Weights of a small GPT-style language model, trained from scratch on English Wikipedia.
Architecture: normalized queries and keys, capped logits.
Training: 125M tokens, 7599 steps.
MLP neurons of a small language model. Each row is named by its layer, matrix (up: input weights) and neuron, and shows model dimensions 0-191. Each number is 128 + 24 x the weight over its row's rms, rounded and kept within 0 to 255. Numbers have three digits each.
After each neuron's rows, "fires on" lists the tokens most often at its 100 highest values on Wikipedia text that the model never trained on.

L3.up477:099116048128117067141133106097117184147155157132151166118134138104107134080166115123128192160148159161120129140125077127106135122121131110131137122149126151166151138118154128178112146107105153107144140119139108157114143160119099119138140178147162159156125138168124121117162141099133124111118115160118146097117146110159186120112142160129152151107151124160155114121102114122140133158096114131110144121151134142133114147120102125143119113140105119114113093083082135177126154177103193125107093126133093138134121148136111093105094124140101132131108136166090115097154147109129129146
fires on: ",", " and", ";", ")", "al"

L5.up432:157100126106114136112136119129092113122139150126145125112126134121119120085193150124135142116109114071097111063148153126147124143109167170137147144117101145132187136132159111160105136135146085109118128096116090125092115123110144148132134093132087166143158101119139128110159126075116079096063157180121119123127108168175094136099121105161120143132146100094115179074177114153131135146127136145144101135163112125097089117163105099130145136146139132143142134114130139102142168113095115138106101108153130139116132109157128105137125126117130137135148115111142165139109095092121111163
fires on: "ing", "or", "ac", "resent", "op", "ace"

L3.up759:152157160093130110214108163124192142155121143101123103121133092118111130116098139114150117138127174152091122154151175148113117130102125158121157079140152145109134113090103123138112147120109111097154135120124161120154101132124147125106103106135090124143105153075105104125107121179122177103145139117135182149139108135186153139122137155141115141134135111124152135149089123138100141097133128110158158129154118106154112091095122104142109121118111095122145135112090134093174154156127079111104128132150087109163151110116087103133134118079142163116143120091111130150153132140142140122
fires on: "am", "ath", "ar", "oc"

L5.up729:138112132113128108149140102118148101154106144092112118170107122152120110135179103156050156158144110124115097113130156141175118140150115131138119135105160138114144113102109112112089097167109131125141103126119172149162135077102092142137144150178102128181112134104110152171118163132124131092132154139114170132135157138129117136162126105176108099097123081139111127157136125136147145144136168132133172076147136094132118125154111150130111098109117130181113113084160121131137139176166091073134143145109116127111107144129109109126131157095114085115145121155147122123118113115182131126
fires on: " part", "em", "on", " Part", "om"

L5.up579:138116130127154142186100149122104114158138111099117118092137086133126136122175138105107121109136146124122111130128114137145129157128085112136134120083154172111111117125108154097147097120179107094136120089111162118114139113171112137086099104161139170125147118108092152126162129086129200127142075108103130131143176121110096149154120147118133126145127120116137113114139183138142117149125165132129150097153124152119192138185147188129143098121162152141122137145112108108087147083123137159144123140115184155133146114107123124144127159138084137153142156122120092121105115125105093154
fires on: " c", " app"

L5.up211:086096164146098102136063144120102104151130116135128111124125163139113122158124161151102097102125166125097127124120102122066094129118107101148172121065098145099146131103109123124119099151125109088145125105133104138146116156129090116093080153161127103108147133128102113144153130145151131174149149153112115121153122133161086145139135118156140148122117155110146084156130151162155136122129131089134112161141135147112105149131152112128154136111119153149125116143126115114136127082136093156144124119145146123172133169112135049123108169147124103087165096155183105131107145173142107137
fires on: " c", " C"

L5.up521:109163111135133137191111149114121171121115095130122124162127098158098119153113144132127130093097166123134141151128163125179163125108140151151161121123181129129115129133141119106110120148105104155185146145157105171101128083140125153104131132079122109148147121101128131147143149110143130165150162131154112121106148125123107094149115113156128165092115117104120109091129096088184116121155152129085153122143115111146130137152090154115112125173138136148139120183091138098152130134144124152088140133073133153155151125149157123147142186142118144160124183154157157098128138104114134170
fires on: " w", "w", " se", " e", "S"

L5.up433:140090093123106165115139136130133150138154110131103132091139109103180158180109137157091140132146073146081149148106110109153126133119106156157112124133137183141129170122109103087099120121143157121156150129120092134136163164139146108136136092115089114138133102136124141111114106126123184121116132108158123166143134158135131095132140077178170100133155083127120083153143155177152114145112110128116111176154111109117129093121105119155111118123138104125113126117143136090107108101112091105151137170101111123065131137075103132081094121140104135126133123092147133156110148134124135103
fires on: " C", " N", " M", " S", " A", " An"

L3.up577:158122092130099111089135149130146111108139129094144096135115100102131107174145121169082136106171147130174144123162134130126152107142062104121178122072106127135099140104161106145136108134126129141144125120060094082120132128136132128128124124105167135132118127124097120146164092126119129188139145162121128172124146125154115124175126138099156119133111147176120102118112128107146152129188117125109091116121109104126134124133127105129124127181147157129163122154143134114169141150137156094139143148180127132159173108138121112119145125146128166121103112116116124108127160210141149151
fires on: "\n", "C"

L5.up685:171146122171148141105092102152108125191114109123131128148156124150127124149166164104126131086133121130121162125091107095134118147115123161104095100135162152111163147139124101136125154100086094118115134124094134145173152113120081081117138101122148127143153124129140130109154104094132087126137111113140107107148141131096104097086158136117188086161119081127094110120145136113118070139150092125109121126108151114139110152116136162105189100164133135150138113133093105149135171124091099112174089112184134164127119131129112114133118148117123144117156120176115113139146119153102106137
fires on: " B", "m", "ab", "am", "ub", "um"

L5.up188:130133131131109175123132104081080101112160138098100151172125077140155121151139106111128125160144114130165158144137124131103107162153156134116091140113143137114146131093123140121150130153128116098089179108130128096121146137175177130139132124139070123137116149093133157139129110163118133094137146129089149123138113128131128089134155139126117144123125134157155143121119181150143128134161104115122162115106119132102186143159156123102133131085083105046124073155111148108138140105081101123137098130148135137120121155088142123116077127126161106121140100081148146140089110130112166115
fires on: "om", "am", "e", "ob", "r"

L3.up508:140128136132160115078124129138088145121114100122115146152145139145096135108156089162138173115101096130128116132127192100102118173156156111115122126113118183132157122107144121133111125141132121096138089113157118155134146119146140111157139165121129107177135115155135109064156100150115099144126060131099051153083166139114129157136103153108115142153124114143087155152126163144134105117102107138107123103107141137109134110180135123106157144144136141112121127108119147166133111101131122133156153144099153108132144138144144132171115104116135156182089090118112113130110159080094135096
fires on: "*", " December", "ank", " November", "lect", " War"

L3.up78:098129119150134153105144102093139110097156135105130101144160173139145143131108094152084116142118138144167114112148125107124137075105117118092142133125149132105146081192131121109137142133094098125119094120143129119193149132115146162148102105150127119136158169142167127132083109148124134163113105149142106101096122152193130111130085109140133107104113110138121141155144129093161097155092101124139167120189140113073124133143133126089147099140149098096126141129127132125129118125174135118151185142152091114149159140096171104135124136123137122081080159133092105128153138136136140128
fires on: ".", ").", " ==", "=="

L5.up603:140110093136110120122116110140116136118182105159154138077115187166181113123187094147118102147134122121141079146154114138173126121106177091132139140166105154140099155135110145159123127115151096109115130113140149126091117139149114128120158160133108120148116115175101115114135148089129122114087136124140155146146091126142133119128154145131131163132137124135119149128154123119137138153114120147163137104113178130141151148120150163125121113140109079177161107093132156090135106113171146170171162095101093137107112135121159138129143142113121176127120100136116143094086151051135144112
fires on: "2", "\"", "oin", " w", "re", "orn"

L3.up621:103129134141124058160072151149121124134156141163137120114094091164124138119142127143169127118119098121130132115104143138178099121063148150139125099150134146146096138135099123097134131157173141127162116105126155108113142147186139087084114107147094127163124144100091116196135140127111170109128128145112140156101141144098141163078124165118167094119095124134136164121139156139127106145140142124162114116151133114153122117132135135130115130164124110160158155148090129095150104107144184124182146156171114106122145101129127137139141117093108095130162148116117140131155095159124130149
fires on: "l", "h", "ad", "en", "ord", "ed"

L3.up29:152165163124130138142161129140189093120128122123111146101160136163120116140124098147144128146130129136117117152113157114120130102134133094150084138108135097117112137137075102134172122163114138111175093152125116138162115153109178135132171140187125108150150114132142155110139147179132133148090112103135136149131144119087081090133101123121139119117118109147098173167156118172136114123103071163091138103151127098109145130150138146101096070103122121170148129110141128100112148092141117109116195126095138158118131121130149153149130136103116150136081121091101146130140157128135108085
fires on: " Car", "\"", " War", "ct", "lect", " elect"

L3.up480:131136132129139150155113142148179140128152127128172101165148126134121119091106134151133136138185142139145107149138118118165102124160135121164135098107094118134099122173101138115117171117105149138131094151118105108108133188125086108114120155139134098121160160110097149152097155113119097151133088120064125100157128158132116145087104103149133199138157081179117168043119102146145108113137125123135112118110127121137182119119138125145154128136146147159134138115149125106090125091132109123100133150115087113174148133093120110095124142135146156106126128113146149094111128150137110153
fires on: "y", "c", "ack", "d", "le", "\n"

L5.up167:149140144117111111155097118118133102150144117157138155145095114165133099135142127171119122105140164137140176115119138081186150098103106137217119135118139128169126069094092111141136164121087134117094157143100108091110116123134144146133125104141138121110157140140093163100101113125128157118166119117130148144150106093106190116124135134137100162132145118147131103099145158117129111143116125115134150102113126112124134141114128082148143122093074118066125080128091121128176162103137127150162146146136111140191138107133111099112089133106126155151148134073127130128136124121135115133
fires on: "om", "am", " \""

L3.up188:155154099135133123130117140126176106124122149180129115114118099127153162142155141173123116105121145149114077105141112141160108206120139117142121134175110131135161139117119135134126138133129087088108124113097184102130130107143102070127131129101134141122131110122169087142137120079155116113107126168134115126147090090168157124098096123084154160136162102166081165134134123162117149143132163164105135180134090098164145163151125130138111161150139129166109141136124126155130114151109119135106109144141103111093110137086138129169118098139178124145104139112146123162103122155125135153
fires on: "\n\n", ":", "em", ".", "-", "="

L3.up661:093115169112105149083125175144124140165124117110137138171140114123113125161153145141111136086131128119120122139122085132153112119098161113083092162117117132132112102137122137106108084145067141166142155104139139105125136115137101063130092181116166107122165112127148152120114160163122151139105108135156106114107150140134150123120147154161123125108150110116172136142159143104136153135123106108120164118103115102139077136150164129093159156101139161163140175119127133105083116159099113099077118124127080150107162133106089131193125118128118142104110102099132113130156093152132129132
fires on: "e", "ide", "ru", " rele", "ie"

L3.up11:127118102116160141142116128175176126122161097139138152110118090145162123112130123144173131125116144170148096115153164100119141132139103187146145128117107107124118106123152139120136100135154151116121103112156136144131187145114148096101147114163129120129095111185126142169102138107152123147136140139145182115100156075121172159105130101122136126104130133112121157133181133130151117108120103130109140095123130165073137142103132094127174151153139138113129133139134136096159122145119084081130145173105109128123147158138174135138120144095147163157068081108146145072104135094145124121
fires on: "er", "ber", "ur", "ut", "is", "uc"

L5.up717:139140144130117182137128124167133143144139132150147152087138105112113129108117120123104124131161089059086149176135104132132141093089139139112080124146178095137093146100131100069125095096177119097123127130171135151108123153129085136123112119141163115121122138134108144125160091112164120149130162129112180168151141115106134153175135137110120191133109124124117118114157129172123145119153173144161103137107108143168106139174133119148123151147167157187117118150130108150089118154111162148129136120154128114131130124107118112151109103157144125099125130126108117128129101106134072150
fires on: " w", " re", " res", " bec", " c", " serv"

L3.up585:164125130143142105125114124117106147146130126107137130092175157185162115133134137093162122072135132125098121139078073142130086141132134081148149094150135145116168111099136133117128095137098140138119151098132154159126161158128120151122111144119140080098127140140160112115150134094113140103150150164120110106115161120126113149130118129097116122118082128111165106160124141128124110180139131135116120099092131136137153107105125142136156134126160118145140109177126126157112090092128129106122168115127100198102117089101136154148117147068166196094146119155139126153097099130147091107
fires on: "E", "L", "A", "T", "ie", "U"

L3.up205:145090171114104114128113131151143104110159087113166127101120115130121102164115119159112129140147134117152145119091150087147146111067120145143125131126144129113088171111158124129129138140127120132164110149124097082136135129121118110101141093129085075113129143102143119124137143099125171130128122150095139170121197144114109123162102140137199105141165144147176089151119093146125158090163129084144120113080118090167083130140104099111143120116131138154114143117134135089134125117092119086136156133126143140136109112129101100161163097138084179098158114108120148142108134098128130133
fires on: "\n", "c"

L5.up588:088144105159150116118092112125141163149143123092137155134136114129164150164127147108170134152181171110125135166135186102124122137155086146142122108115132130104113114117115171174106157103144173150157113141140101159151111133123111120137129107140131113099134162114125107135152144124127121124164136113119103129161132077108127116160159180147096175165105114132145133130126108085135136110077123093115141148132083152120155153133147130108130118131173141147131120118126117118116138119139089134132126188126068141152170118128133126142037114157069141116101122140145121129114140148092140142
fires on: "==", " "

L3.up490:131126145135130192137097122119180132139101137152109117134160130164108094154133109124141142132125089125139137124170155150122145104175137100135096178153125133163151147185086139160099099129118071122093117130151103151115145116096130153138139128134105165198091094129152155139085158125151172124170125118081137091104127111143114085144105106113136133094108136157125119111117140137151185113153186138129105147109123109150119106117165136134175126101120107113128126094160104133163105127122124098141112097103162128113157154147135126121141149133124081117128155158143160108150126143134128124
fires on: "on", "ton"

L5.up199:117120113124092130136118110080135156146138131125107132115118127169109119160120126107122122145094120133111124127123140137129164150150109156142110144098159142126121146110132161114161143147125164141114091124156124157106133108136075122107083185117107120121104082140102120145145135099105176155129136127087085123107128122158111114160129119150147153140117141159095126131088126101144124113103177118100144093129132106114083158117158095130137106159121103130127201172047087121133083133161123172128105110118130168160168144113127083155122133107130126109103171146119141145137170104142114171
fires on: " w", "w", " W"

L5.up470:140133101153156114124101128123139108159137116110126170156094116141121139120109079113111172122141131152127117121122129148127102143151140173128148124155161132099130097119149174107158117125126128105119153143111080138140104103120107116184149122119112105153120137166131140146141100140140137158158088130125129106146109097128107146156157178095098162091096120075145123165141071094136144111079142123149139115130096122156087147116150094083101115128138130138100131094082120149132128087080124076148168172148103079109128109097105104130114105123125154150160134142122117118078164161109128136
fires on: "le", "w", "{", "p"

L3.up241:155144135151134175104143121122142156111117110123129117147100112182094137163113131098133126127138170127135105159149154118152111143104141111112132082182113138159149110082129194092124154149126117146122148135141152120136182103142145151130127165117087105107164144146122139133117114148121123146137118175128157126155141140139142164144141177115124066128148112124176176178120110156103117161140144109175094094139157113130113129136133117159119090160163096130137138164114108160172130121130174134118131159129085131148160105118131167156076113127136140105130108120138149156112112115099157103
fires on: "e", "T", "S", "th", "A"

L3.up660:127091117086126149108148120126119168116156099108116175095163126129120142168127140148150089128133167146123154138131144130140145135134146106115088100101095152141111146143062121190120190102122115105124149121081133087138142129115104130161121136117168078125150116107157122142095141112124119161128097150120146122158118099106079121123132143130130181108128143192158136149133142122155107157172130113132165122146112180128132141180130115145124098141136105108141112139134135134093103145164126163147176136117117081146111094094133088078108125124124121107115164116124127134091120099117147113
fires on: "==", "eb"

L5.up103:123102135114146175160121154130101162135106133113134105131148164105112121151140127166131117085177184128102096155118156162160139130126113127081175145057087102111096176125142163103144106118118117139149083109137113152115136131126138129134127139137152139143170158080098108131125116083115117125107103110143118155107149121097165145136099105135153104133155157150132144140101163131138132149137168120195124155156109115109143106109156121142131100141134113145126112102091102128098129128153108147123105086161147151125118135102115110113126147169113137122103088139102112085061157160122107135
fires on: "_", " c", "un", "ec", "y", "{"

L5.up684:144151158158134133123111104101135090178094109118097142154141115096117093178125153123127162120186107176114136164126114104121127173154107105119111125139167174102142123108135196091138142135122140143094158114138125144100148130130144118170103142104103131118121121140122112153140085132145103115103136105140159126101152146122128144157116144114113141144102128117071180127091117102119154110148140114157142138094116094077118107120105128114130126133176149165096154128147095131106136123111143117085135155135148145185177158143133109138122141156172122123132149158144147107178103172143126098
fires on: " with", "ith", "at", " th"

L3.up84:134112097153131097159127089096136110127152153093160178164108139156155129151190117162145110135122173091137143127138125092129147124123112141123155126158119156106120114098113123162051158165119163147090140127102132143114113142079148137129180105130107135142156094156131114118079118141134135143110107124158138100115158113160146129172166144123161165126106144155111103097141144098132071133110135142127146115132116137092137128110098133106153131128123161100107084150172102105111134108169131108124122155105107159155119127090172146114105137109131133115119108120128122133114088103114188144
fires on: "'", " \"", "*", ".", "\"", "if"

L5.up250:136134137124147155151086112091162100114165129159117145087128144153158126168103157129153098138155147087167089162106126090175117122131102088161111105105127129151132115088096147128169162136074112155101079133100166131149116108065108117123151127150111118127180126150100164137133133138119146150098137135133097129112132089097100113107111128090130151105093126129131166161159121163102128153126130138150092107129128089108113133149148117132153151128126154130163142112137164122134124115121090162163148147121114125133099133150166114101124198096115098158094156142128126106128125144144147117
fires on: "nd", "b", "ri", "om", "ow"

L5.up206:107165098149063139143132138103093127124140105102159098091107136136156111141156133151115142094114142156129138113141135103140164135141143154161139121130138124152091097085146166105119117129166102109141119130129127153137109121144104162129181139113101133142153150111128130107160157049155111135127111133109123126141157151119097153119107127091134098124082090136134145114089107120112128138152188107106143121155130115149127134130170141101137146102109099129185135107098122114169114077142106115117143134095106144142134148113181132111157163135115145093103148151092139094122113145139203166
fires on: " w", "w", "h", "g", " c", "resent"

L3.up69:137105133117115130173140099177129138135136141151164113105120137096126107112137170157126123076106145114149082087122086169126115144066136139109145117094111081153105122154090154153142136132157178116150101132119113156128135132138120146114127137119113108117150161160128167129113098127075146126121081149099102087105148139142173123158154158138135136104166118174126131130104071127116159134120125091106104083105123160154130114138121146129121114142144114126159093134103129119126168129173125144087144138082121137126160108139146108149126169136093146121111186159168102125124116163103107123
fires on: "is", "ic", "ss", "out", "h"

L5.up337:097085104119113120128141176155096091181121120114136121106096136142129155091155118118093107153126142102036130137145149124146165117132142159136157083160138171072113165143120103103086151114148138135152132091114098107120129141186144137108118100179100126120128139088120126132128136137114118121119127113092144146101141142107112143122125140095106145124139122117111150160188132150128110137135107156125125155137138156143121160084158092125104124073143107151153119148092141122100077147138141145098146115087163091152129131120134133139160141088138093150123131094122135136106109152145159115
fires on: "un", "l", "it", "in", "h"

L5.up741:153122142138146138148135127109169164150162154149119138168166126109123148158122116148127156095121159146112117107119135116107128132158116139087104108112091092167105129105143155118186143099138130153127103148098149112110156098153192125147077121171136136127119142082133139105140129104139107124150121117133160112129185111125137130142090109137161154151187189117130125182108116106193146135127133119122118154144128115133121083148122122112137125138152116127131104138109088182198164119099123109154125131142121128109154147147130116104122138129150165153107115152146127123129145193088112116
fires on: " ", ";", " (", ":", "\n", "im"

L5.up520:120095122130131141094100098121114109147093169155118153144121179147105125115142105144124101108165097136134141098142124102090128118152124108133140117137086142115163116127139147115102132144109116140132115189139107138145172136113131100124135143130125120124132144110142124083166135115122111104169132130140109124075129147099116177099126135096155120156093136150110141115121116090107088104138130099125144126115133070127096091127133116114164120101152158120139122137135118132182180137081072115125145141127103125128095143123105060151123160153054119177086085155137125079137130118134169138
fires on: " B", " E", " C", " ex", "m"

L5.up435:123154112139110142124116160129097113145137122113143121104135077133175182132146122147136116106125115157141109128110168112113151103125117144151148100140160129142094085127137140148128172136140105140101160140119136144181115153129121074102091122171159105119188122110112158155168133118117128164111132118147120103132115147100085173099156108151184141138146141133073126127133115093148112100110138137172134149083134169104126105147143159139124103139146172048120158176119121106162095118141135090134125153128130135133092108131136096133115148109164144157127113109152150139095116118154108143
fires on: "is", " her", " us", " (", "er", " "

L5.up21:128139129106154152161149130106142107133160093107115136125153101153134145151151151101128130119104160107136173151111116163169105116167093112143141059122159147169106116097123094142126190101136099098136095149084195114085142127155135124136107114104125123106117115149110087120133135132102167140163172110140132157107155136179150131136116118109091130131114105123099135111140117143111131135088137187123194146086121130150149135138124121121148148122122135115120098067108099136138147117095122119129146158103102132141165103097159130145140109109111123140150130131118131084135150135142140188
fires on: "om", " Com", "ount", "l", "qu", "ol"

L3.up531:086138127157119125114111140128136131130115141145128147112163085116132094070108135127103142096115121175166090150149142169135089133147152134130086093182082147168142124146109132100103153128123138129132127149095164150105111131130145098147143122103164118156146170119142119130151145075144145141127116149141122106143092151129162088150108118132112120136128137157129139112110130118109166156112106157111128151139106132155110132086133080126127104098166094157088129118120120155150147186162091120127120166131118160103099100085159126142119125119110112194090099095079139114116089127147154146
fires on: "-", " |", "ac", "al", "=", "att"

L5.up604:120155141149123133129152102109116171138126184095145169141136154096125109157148137121143108163110130078108106113150162132106098153110091148155153113125135128149192090062134114090105111155116146143148109101141095154164139150155078124174117111132115132086097130079089140119108113123126133143110136155094175138089153122094125134142124105127150155148129123138117147150124117156139159104096133124105129187108133147080121132119111120110127172108093102135131142161137124121112127109125105113128153084100184121143136124162115126109126115125115118123086137167129139157109192148110142110
fires on: "ib", "amp", "t", "ach", "arl", "b"

L3.up563:192117148143159149097152119123131109113138169116162136150156184163140136112118157091126118083156141113158117109104138145110158089096150108132149105085148119135137109139140136116149122086156112118106143107141133123125168150168137160137089158162148142126151095153143139092135117147106111112106105160080132125138135132102110183114133160138114147108149134184140142101151152128159149128160149139059104089128150165148105109112079145116125119107153100118147119135113108134109120114088146118121115154167135122132096140144149124162116141048166133164138143115150141124118111165127122114
fires on: "L", "el", " comp", "A", "E", "Y"

L3.up164:166126158162109158128102114115125129130119178102099119134118128136091128154135164123118122111081093109147114124141149121155135090045157122155082128108150105124121116120143091147129121145141099153173131120102136098137132101157112158144129120150122093135123149094113158175142172121127160156115132101140150158105165151135117104125131114130145108117120153163150141083116143148083103125129121145107171124093132091116081137091143126099146165123110165131083124095120099183142120108095128128132114137152123145152135101073128151094165154120121127117179136129142167161110141134077122127
fires on: "um", "c", "ol", "ab", "un", "ot"

L5.up357:108144127133103151114083114174144124129129143113154153165135145124173120154098148109066151147114120135104150115129149134122119138142133106138159141131153121145107099128154120125129148126121132158159148110125117134096104177127118145140168127114123123123109126136135151140101144160137135173169098110122098138111192117127131114131081125101109124138146150121113143078155114111136123103144188080160160142114118105146148130145128078114110082079125153116106167130103147150211134162145125111137133151091121100170130110132094135154092078146141132135113188130125134108105124109094082154
fires on: "aw", "{", " sp", "p", "ro", "h"

L3.up596:154133141110091119124144156115149113162117142139129164125181128143134114130133121162122153121143147097121107113106118142134122115090101217140116082139099127126117107126132126137158141141129108165176143091138073132119127126180123151118135109107155128154152141120140128114099150117096119179102159082153084099096136127143128109147133121103130147102121136132123171137142135117170133161117158124152132127152118143140136125085161121125139127201110046094116138111151147126129151114162138160149165107138131135099142066157140104133123119136131163120149141108114109138127119160075085100
fires on: "is", "gh", "w", "igh", "ss", "ar"

L5.up112:102111109166100164146124108145085127103152119110152139121106086150113147157125083102156150126106124125120109087149148114120112152071169127088132132157138184167148129133168151136095134132114125091127128116130131125132079139145110109127113141153163150169098152125154149063147151139134126147113090162146171119141121142117157123134168136152145091159161148110144131130157145120126095087100119132129142119089115102123088126098092121125085102150112130134138115109076122131114127110148096091161136121147108155139137118158109148103143134068157139086119109136118121168148119062128137119
fires on: "2"

L3.up176:116087170139076135147115083111058129114139117117176123115122119088122146156128162123132149134174123126149128146171117144098175102152161094134136132133134163164097151148121186153160116123124179128136109123138103139099081115129109121123114133146097131148121081119129181163136108101128128116126117115146084119153114096155154144099150158132145089117145125130161175127114130106138126149131182105158134113145133125119100150104148129138159142141127138165153174141106145134106138129118143084143117131091114157147158112101058153146128125119148114135107125110128156105116135174161160136
fires on: "en", "ide", "o", "e"

L5.up287:119078125102133143132159100130099120106131132133132102143135122101115127123135103144122140137104110163162120140131140062126166132144125099128139089107152072147102125085130132163146115157073142148096157120131124097138127154122123122166135089113110143157130105148153159137096156147107165138130158101147136105088159131152187130113181143142120097129094109138105099138127127116144136141122192164134182089100119096091127146116142136109153130133137101148135138149098083126178103089114147096132152159103120108126156143142147101135147114102085113140084156154154117105152102124162150150
fires on: "===", "==", " ==", "om"

L3.up574:144144111131128159117153125128140143169154146145138138122155121141103128154102100186145133119165147151131091111166106169141172142194139106145161150162137177152153144103142126131127118104156142155098153109093111126145093103082145139112170080155131112137128121066133134128151092129100140067089136120153113131130137110142134134143103097148162097129110100152135127107117141123128131143167146071135157160144089151142134116125128098096145142127104135144134130142175149121103155162114094101112130146168108124145176103142119129098065120100120146102107108151131117116112136132139176151
fires on: "ac", "av", "est", "ell", "anc"

L5.up606:080125137121097159119107115072170141123189119152142126126184107138118111159078109116100145149151158127083107130102124139130129149162128134150114091082119169108133114138109125113113109148159103156125150112107126125139137105118133138168144124131132160147127135120105085107075127160186157112087112118120110132094159115143137127113113153162148148123150146086095124151167116145117086112135087097146093163134133120138112120113122122163117112140125093154127095136173099141161104100146163134136110087114133130150138170115176112114154105126090125133132136142171147120114086085107108107
fires on: " N", " n"

L3.up486:191134100130160129135168096130041153156105117114131090115135137115152097121139156121117169091146134128146107130095112117155134117096122113162140131094110117178172166095133139129158120120139141142148147202110149071119135123110122138077119082081130176154156125158145142161101103142122112119134121150144118160113178158123173156110163135116159140143105103143137119125159094131170126120078145104114088151154121116137118121109129132135174139126169136142131111124137113118140146148121116125134097139137099108136120168090148145095117125110103124112120131143132150104139085129128135140
fires on: "rib", "ed", "ay", "od", "en", "ur"

L5.up760:134145104153156126196107127121150100123124118126118154133150090100128143137172131113135086107108114114115098121143130154146137126155127149101134090121119144149139116094120116170180107145146104130149071118114116106142077143154075116149135115089113080139134159109150114177153086073129159128133147181155103116096153123191110151135136148126113142139126104151103128118130168083121148106107120155103139143130133125179152136119155148164104189139130105135120081096114136136115100183133129082121108124124125170151129110101139100132129144161141097148132133119134151142113120151137154124
fires on: "=", ":", " im", "-", " that", " l"

L3.up293:105096132138150171128114113143132157159127097141114189139131091139137142141103130126137146166139120104160140151148182145167145142116120116094126119088110158119113128125150103102108185089147147112111089108105104129143137108107093119105159125115135117144090142081161126138152115084107127089145118143133124147132137104116163125115105163129145127156109133162149148155080114109114165115136123120093117129161133142079147116133146127132138151109169106142131126104098100146102147115148129136157105177124078102181138107089120133183099139118110110096133139115153131130078185133108180096
fires on: "==", " |", "-", "″", "°"

L3.up599:137161113135106181082121105153146130137153126145121169116163144153108154152127127149125107132084118161170142150163115134110163140078134138170173144139135143133169099132132150139111158118112101146060136103122121131126090130070106139151117150155143090152141132117107156131122132113120126114136107153071163165160111154137143121088103116150159094100134133137138126098111150118156123085144137124145154147136114135110142115160134111111159134119151139107129172156089152164105120147143193127117102138144164137139135159101086109121142112166144139151136134094155147131093151080156170131
fires on: "all", "ed", " th", "b", "ers", " all"

L3.up225:117122122155106144135128070097117118087143195146105140133102114151121091127105134101167148127113138183134110112089064118113119104145128174094143128085099107124086118123115122150130140137134126117124135111071136110125142104120162130121157141109124127174104121122113102122142103133109151163099113138119114128178113127130126106098103158143080180077136069190108139095142137128141111125117084155171100111136135109143133109112121148120107140133095091201123153127135100143096086102144135141144142121147110160119100113130132116105134127137111151127117138175140130085125121128128096130
fires on: "\n", " /", " n", "ced", "ies", " N"

L5.up723:119137119139176144113085156106142177124127131104145132119161110096163165154132150159100144127111149204128149151148173109173123129119102139133107174145141137119102181132127109115092108165146110079159115096130124062120131118124117142131135083115153110144154123128104124139102133088099119149099077108169107104114109099152136135105099125120127146103167092145117123144097096149125096101165146162148136129100135082114147136151083128092146149132117133161131116141116089138139138130140082132153144136119121111141111157127127130150185143098108126111121146139100160141138122183148116122
fires on: "\n\n", "."

L5.up507:127127124126064158149145092131131151106101138124122182168154107111183148141171109160152152123110127109070124124087148120114122116137093124136130114081136069142105113141110150128130163092133158137125100113115098135177131156087094110133117186136133079178153120118144138115105167139139144140105101119114134154148118136072146093109122116125090096097113086127099159135088085147149139108174125116157142102104177138134150111110135149140144109144107165143119120110134108135146159131143074132091112141115132103133149107121148108144118134112131167132119113121143092115115164119133123135
fires on: "le", "end", "ber", "ate", "y", "res"